Weights of a small GPT-style language model, trained from scratch on English Wikipedia.
Size: width 192, 3 heads of 64.
Architecture: LayerNorm before each block, biases on query, key and value, tied embeddings.
Training: a variant of Muon for these matrices, 263M tokens.
MLP neurons of a small language model. Each row is named by its layer, matrix (up: input weights) and neuron, and shows model dimensions 64-191. Each number is 500 + 40 x the weight over its row's rms, rounded and kept within 0 to 999. Numbers have three digits each.
After each neuron's rows, "fires on" lists the tokens most often at its 100 highest values on Wikipedia text that the model never trained on. A number after a token or word is its count.

L6.up60:488498489496486502551521569542419505433491433490474573502476485538504494452522463465525510415499429494503600526584570540489539546491486428487474502531475503520544488520545532550440493499512504579509507473573559454486466497475484571515534502569539555526481483482435554439539552524492512463480462501521504522484520497487450531539440512497479523492513503494446467515462596486565480483452
fires on: "b" 18, "ig" 15, "\n\n" 14, "s" 6, "nd" 5, "==" 5

L6.up134:549486495492500488455513388572445468512580467544492502459485449522490507470575523524543445550482514489496482474554495476484519480487450425469540511460518509531511457489476504484514500393438526482506495530490497511441571516537435507484529472551538532481471531533448479558487480545496461481511512461478525543580488482503467509538532529483463425547552487457521436504534501521543399507544
fires on: "re" 28, "t" 20, "W" 9, "w" 7, "et" 6, " first" 5

L6.up420:472469555469557428461554486489489530530474550526453435539543470547525548484523531543496483520540527548478554507538536481489457472469484487505450459495555493484527466494485492502479495496565466486529447507516552506516449487433497493472600476468566538501584525434465464466514505530518566559449507471458460444501407475521513533423434500513540568498478444504534493477512533529567535508441
fires on: "ist" 17, "e" 9, "ard" 7, "on" 7, "t" 7, "il" 7

L6.up539:562568457520523507413483469459428492623508520552512487473567429468522445507474500451524491525606510496543507488559511501517553570399487496550510506580461511528458442460491483462459505428432440467563505447542464538520502497532485506451454481452552468433481507447461495480473509528517478445518523513479491460561495552491491462448516476531459516495479475498549536570452553526462511501499
fires on: " t" 59, "ar" 17, " reg" 7, " an" 6, "t" 5

L2.up629:480519471500542491494486540569488361471499549486482533476540496460438518476481534551431491534458507574544505519493479451463510560499519531472481540588614501500465521548511492508536496464437457506467459511492432484460486587435502472470527490484509520507498482504502477481537517478579542528516539494396539505536477511497478507531482501498541488477508454483528457557504544412566458522494
fires on: " ne" 37, " comp" 23, " $" 16, " e" 14, " y" 5

L2.up218:459566478561548520530537492463506500533482511487501528511565485460517501442541443540478498494470522553468565462573453468503558498427503459513542550512407460456443508453574477491507521447514466549503554561512488509377500461512467421468549582486584532462544539501471489542579530499456455454511512536561530472501502436516547426523470473568470558455486512460507515524515503545503484526529
fires on: " f" 69, " F" 31

L2.up216:517492552499487523486446555502502478540547503526493531503506487472457578505450496497563428467533485559547503503474501477466524491508486571536585522454524528546476573545454513481389430547562501532495442502526521569489475502508516459487588522486474438601459503509402474436461460533509492463442494535473488522465426577581488514482544496531537423507562492462507542516461506556537493456448
fires on: " inter" 24, " comp" 20, "u" 20, " al" 12, " &" 11, "===" 4

L6.up47:481519460559481463520505415515542485547489503525503529461457521476530453506546452506468486481422502535514490505547492522528475534467519516447481460412550500611527471476433517523455493543493484448453473520550550478456516505513554568471517410536527511406499544445502490510538513465505480432529489483446481503480581514481552505539473540521444464461510494433510490491444506544624480450514
fires on: "im" 24, "am" 15, "at" 9, "m" 8, "erm" 5, "t" 5

L6.up170:471523455497519566479561450516480468551563521609456510483540478499504392475425513469484541539568522530457504496524503498493514523472442538496446450526572432511505529460575541538515548545537406556437471450588534547421496507526475491498453519479501564497535536507427543430544417528508497455438485575496542502520441429496495521470457458542476503482509573448535549449490546488510486469578
fires on: " f" 12, " F" 12, "ch" 9, " to" 8, "an" 6, "om" 4

L6.up19:517556510568507520571552519485531518546493504437569467448484415511496501479503490550561547524456542510579483504515448458415514392507489569495528515486530502439524532445534562493453474517500483592544525586491519482539453467510439528421420490499468450417482512537464515496554464464462472415450510520479507513569526496478520500500503481503541496542481481511571505518479570473469507438537
fires on: "ed" 40, "g" 17, " to" 13, " For" 8, " for" 5

L2.up639:438456474548488502494476516490487543456579445497498588469513490454491495522515538520470518508466475482483512537515513474478446536503434509451500566483466493569381535474478493501533521499499520480506491496572462551536428570438505530493505466489533538489513525399517571515496607476479480469452566443458484539579554447432515529533534499482436543460463478535517501525429513560522470513488
fires on: "out" 41, "outh" 13, "st" 8, " ind" 6, "ast" 5, ":" 4

L2.up521:514512513498507487470507526455612623493448521506499494523517501513460524588554440502475469538498485565475488448513545505472522497509547514533579475540552487480435509454489498512477566438504443515539529477561459524562510556436423566531478555494462432553505504497540454510530530499464549475466461505468423450488481518479542557509538473487529513418474509510431515493510534524495505449493
fires on: "ber" 42, " /" 32, " med" 15, " ro" 8

L2.up652:521500526554449520446454470471509462502530435495530542510509490487548433545467454500492490485500484462448482492516485567470484562527529448456495497439467527455540499535577563482465520619577505519591459539471542482467447424502458518539508458517505487471509492517533551484513507489496457505496419488401558472488477560577406531460533487441483474533485480495554520495479433490520586444465
fires on: " ass" 19, "ind" 14, " in" 11, " inter" 10, "per" 10

L2.up241:498550538499543446549438488434513455548524453468482502530512504521497592509534451467494462503537507537492477556516479490483518551503488516517584526496549487522418559507477495607502476483489430514460465524558501549548463514427482497503535470467571486502580512434467460567510569529507492492546472540526442521500467456403525519506538491487469492485508452522481465470568513567533554506449
fires on: "out" 26, "rib" 24, " were" 16, "|\n" 5, "urn" 4, "ing" 4

L2.up689:601584497483473535476526452475491582515534550493487517521506518490513547490436510478492436466467515429548559473575493513571556591545544489430496518557446480517475482546505507478468461530565500453535500431512537504403487452537477451482532585454495492478534500493516472473557462484479539457504517539460467555451454491457575503455532453492533475449490495446446468458494527455471529555431
fires on: "==" 21, " |" 19, " from" 16, ".\n\n" 9, "|" 8, "\n" 5

L6.up263:410471506501476469574544506474495500513397534465469463536551580410499482602540494521511462511488500513490510461492554547492514493498518499445453458534499497557535442544502464554512493573553504440478558488459558531445459522536480495446538506499476511562483466528536437486529466452469464523500555538462540497472479527527519460473449492473449544476538520474529506491476475502487524501475
fires on: " e" 46, " E" 38, "i" 6

L2.up329:531515496529472509559540572513525481502512470501476442541507515479506505478514456488537474508470485524449520484425422458464470520497491489462585555498493505470523528562453571541485512433470494525475491601494512520539441504589478558472532537549397469429507553477494470400463510544530461574493508488506489528496539556437437396457494512507469412528494420477527558524438500558463492530516
fires on: "em" 68, "if" 27, "ri" 5

L6.up163:566543491526502469523546452485523511506484568506458525505515440482545561549475501537465494494474500577514486436518557431567447532557482525498457469516468448444552449482460568558478473513505564584490577409470533450503515505474550471480443480522490540484510506487431482503457578488531539509468501525541573462498535489467536527562557495481458542566497522438412482454412571475514547501562
fires on: " was" 31, " is" 11, " r" 8, " R" 7

L2.up731:434502464489565455506473459574553385556529504404527514475509531489457500537500521535462453474491552518506465440496468478494445533538454480455423500528585493536514497549508459510599471503480388456489508469464497482475482505539435450481530486523505456503518487495518481639526518472560468491468571536477512425464527524505483441484542514542469496544574490493500492543477483495464447523495
fires on: " e" 84, " ne" 16

L6.up571:470526519506426537575519510471505486507472507568496500439513532457522502505467484458508489463535487407499533589517494497512530418480524483457535535580476502505425465457502580549484524488515519475514539491469429615474502456492511521509503567429568472471462529525547506542529509549482491473566569489501486439461616479494489492480490546503536510483437553488460502547483531485496452502451
fires on: " d" 56, " a" 11, "d" 10, "v" 4, "ind" 4

L2.up577:425531511547535519531498518533549420529526482478473481488532579502568452505497493456490428487467500478575478461452532453431526517499515591533504475453558432506527484479479458515526494514499477473528522532485520500453522486603418491551467428487503455485499461481525539509573493541508532457474465544438497464512583569517468439492497558457456578489514447495454469469509468449472542551447
fires on: "uc" 57, " spec" 15, "ec" 7, " ne" 6

L2.up642:568486599509492480487483474498477447432520405507450527447448526522425432509454526548517475457521453546539507490532557493503478528569442491437474590450499558528500517490480527581461629457502494549549488463409532528499509480471419545484507444560499433501451491458574478464547448535537459489486444493507495470516534488489472555520453496522522495487569517489500523507465515456493497513457
fires on: " are" 37, "at" 13, " =" 6, " can" 5, "ade" 4

L6.up753:494488586608530560487546442543562422455458504481462532437484502557500483462461484515480482507518437521496513529493494511503494500487446424467482479540455470534468525473502406539516510452434552425537541539433522568455526502480511556456530489523510506437462544540503524511502542539494536516516446503494545429497511574404477509452464471550527410523575491552565555480494446566538500547437
fires on: " (" 90

L6.up470:463553519532482472503548549518555460584468453499452538468484473585528469490533515501447482546492479548455576455529425532472528485472482537451496459472473515424505547493506422518440520533494553573471546447488538477357544504487426498430445504462515570474512560479457479512530472498467517492538509552551489514474513520482537512466497460438448501571519497538497462511510568519431530490544
fires on: " F" 48, "f" 23, " f" 12, " had" 7, "ed" 5

L2.up381:532545495503542531521491528481494509494582493544450516488407552492503441467535449487524484444510442478496502539519531509538492539478487462476522533494459536498517514489470426445499551521472442469566377484488565515506490463462591541545509478504509443479464508483512482478702447443506462484507462452483473413459571483505484523528507444483536452502472513502470506562464462539497527505516
fires on: "at" 86, "oll" 14

L2.up532:520564550512503480469551445457505472501446460490536556529494455542558506583585461496530425460447427469490522500456527506464491511456551554536463466549416484452532505479547469438540531489536472553557430449546524498541440511458519520522495546414505476491434546546521531480443456481482495482491463521509520508521478546499530578576508476458452531432529501502471582490439530493470549489425
fires on: "," 29, " en" 21, " Z" 18, " k" 8, " km" 7, " Jun" 5

L6.up344:587490450516487529477560547503572479457461488484416482523507564510500585468513455445474507462463471468496474546468450457452483535501446578544501509463484563562519472527530522519543576451547543510433516589442481537524513489452522556531502551543476521513481506530479491486567444399474443440510480483574536534420521486472468487458507590520437485462485517559475524532431522544538479540498
fires on: "ed" 16, "ut" 10, "il" 10, "ri" 9, "l" 9, "ir" 9

L2.up356:516475491438487482497503470431476470515534480539459528473405531559466579516489530429464537434520499590458530475482467538519547559498522527515591495483519472562437495465484488471556508490427536462583537512533458555579540582430448435482475510538527491527534489482573434554582514504499506505473508454460472448463467547501453457492536442460504496478585604455504552503560507460548510454482
fires on: "out" 45, "|\n" 33, " und" 5, ":" 4, "and" 4

L2.up288:430498466494531480558609528492469447503489472443452563475490411494503501432486521446489494545469525463498541523581470535422494496419510483523530506508522472554554484455541529546478504495539533525429568581453429528473461469504480464554491438492519495491449501481563491490575490562465525526463481482475453490517497515468468497453469478475549508451491434431481512513475502532515442504483
fires on: "ry" 38, " des" 23, "ie" 11, " man" 7, " Man" 6

L2.up309:458546480445509569520499515492516564490491533488525517522541454520482464555504421517468491488531568490487476476442489544442556483440483521566468471481483425484465498470475450588474539466520461503504463507480524490513466481587440588507472530485476512477597496536520502493545515573464506509446464515540478472579503601470479552442555446530519466525518509525452528473482578518465514464462
fires on: " f" 80, " med" 7, " under" 5

L6.up473:483532517511535525536557529494473469560515524552531502430457486500562415514501480483484498472536497559482473476557448431526466483509425428514469571495557555513457496522526495497484528508458466494486511463548545533556522508498487515497518505518543548469501548508525498525436505473435556485440516489549598472560528578485527532473437518505484582547536513395550570543496448500546507488482
fires on: "'s" 36, " was" 15, " t" 12, "'" 7, "t" 6

L6.up658:564505479473509489546484543523420443489480535582536511533478499547489465502519468501576471445545483543480551501468508501472533449484465525448470514508475525524533506423490561549510477532475478502449521472516510611578474461481498501502474567462502440454513548549558508558451445527472513455531505550456514515541584540454512518575486498531473470556413484452458492565503513493471449440539
fires on: "m" 32, " h" 25, "x" 13, "n" 11, "ff" 6, " H" 5

L6.up1:507497526518479501466560472525485516471500501543515540544469485463535518530517514466449551502514434529553402462489461484486438562409481500392481499527576403456526527448445613543567549564484549497545538443481498569511523538527416540504510511462476536479495492523459482493496450465497502509413549541471600534486469551560537541509467387518447514546532457489473519434468529522540471481558
fires on: "igh" 13, " play" 12, "ed" 10, "op" 9, " f" 7, " ex" 6

L2.up478:539508502534530467434436425455460507438488527422486519531490533463549531390540497455537497529510526477445556450518445511545497504491445475424488552608590468504491506528552474574490500465510532538471571497513511554424508471530490580606488551480481501526484481501569443539449479505478539542472504536532443531381497511493544495523538470426541555492528493475482493489470499496533450524485
fires on: " |" 25, "ail" 16, "|" 14, "orn" 8, "urn" 8, " February" 7

L6.up526:462469535435564470445537421485472544542541509517437487483540535514498504539569473514505485492541499526457480553449524478462459471432438477492405487517469505494447458557530531482503510456456489528572600521521488487478463481503471535515549498591521490541516578478517504475536474517541495426482481424538478503486467532486505486501484468475470444512539508511505448534478466535465480532420
fires on: "il" 21, "al" 18, "le" 8, "re" 6, "ec" 6, "on" 6

L6.up140:500505527464482532396466443493492537434465489506468477490482565545475507499487549506463493582485507452533482482535526516485561506551448579461565476516556462491584544541481521531503528530507545451503514447465465507445511448466521487426592436399524471539579537547450576421505533502451465587502492566559508505547422473502530498576479528496491481519460486506529446531542482532482492483509
fires on: "ou" 19, "iv" 14, "ong" 12, "s" 12, "t" 5

L2.up100:454565529503529497520467515501483461499486472519495542452554529528504488467528531491534541473509603569509510477507490490531399565412400474506519508502444517421529504574501523538464540535505437461545458591498450418519527501501460468501481491494506549507526520473580515424493490463532491554507494420485476507456532547523503486520446574539513467523484496409479587547505461547492510487525
fires on: "em" 57, " ex" 10, "in" 6, "ork" 5, " te" 5, " se" 5

L6.up517:534522522471513556507507428551600507523503475472453472494525488434566477498460476478537473510465514528496506495489568434525477539511502465459491512491490483522517532575536544547525479510532603498534421476511503487535560554490471497432543548459545486462518502538529506512485539496501466488534481597472495500515538558451408531475540497477531421457493502518547530529416459531474546461534
fires on: " (" 50, "-" 40, " with" 4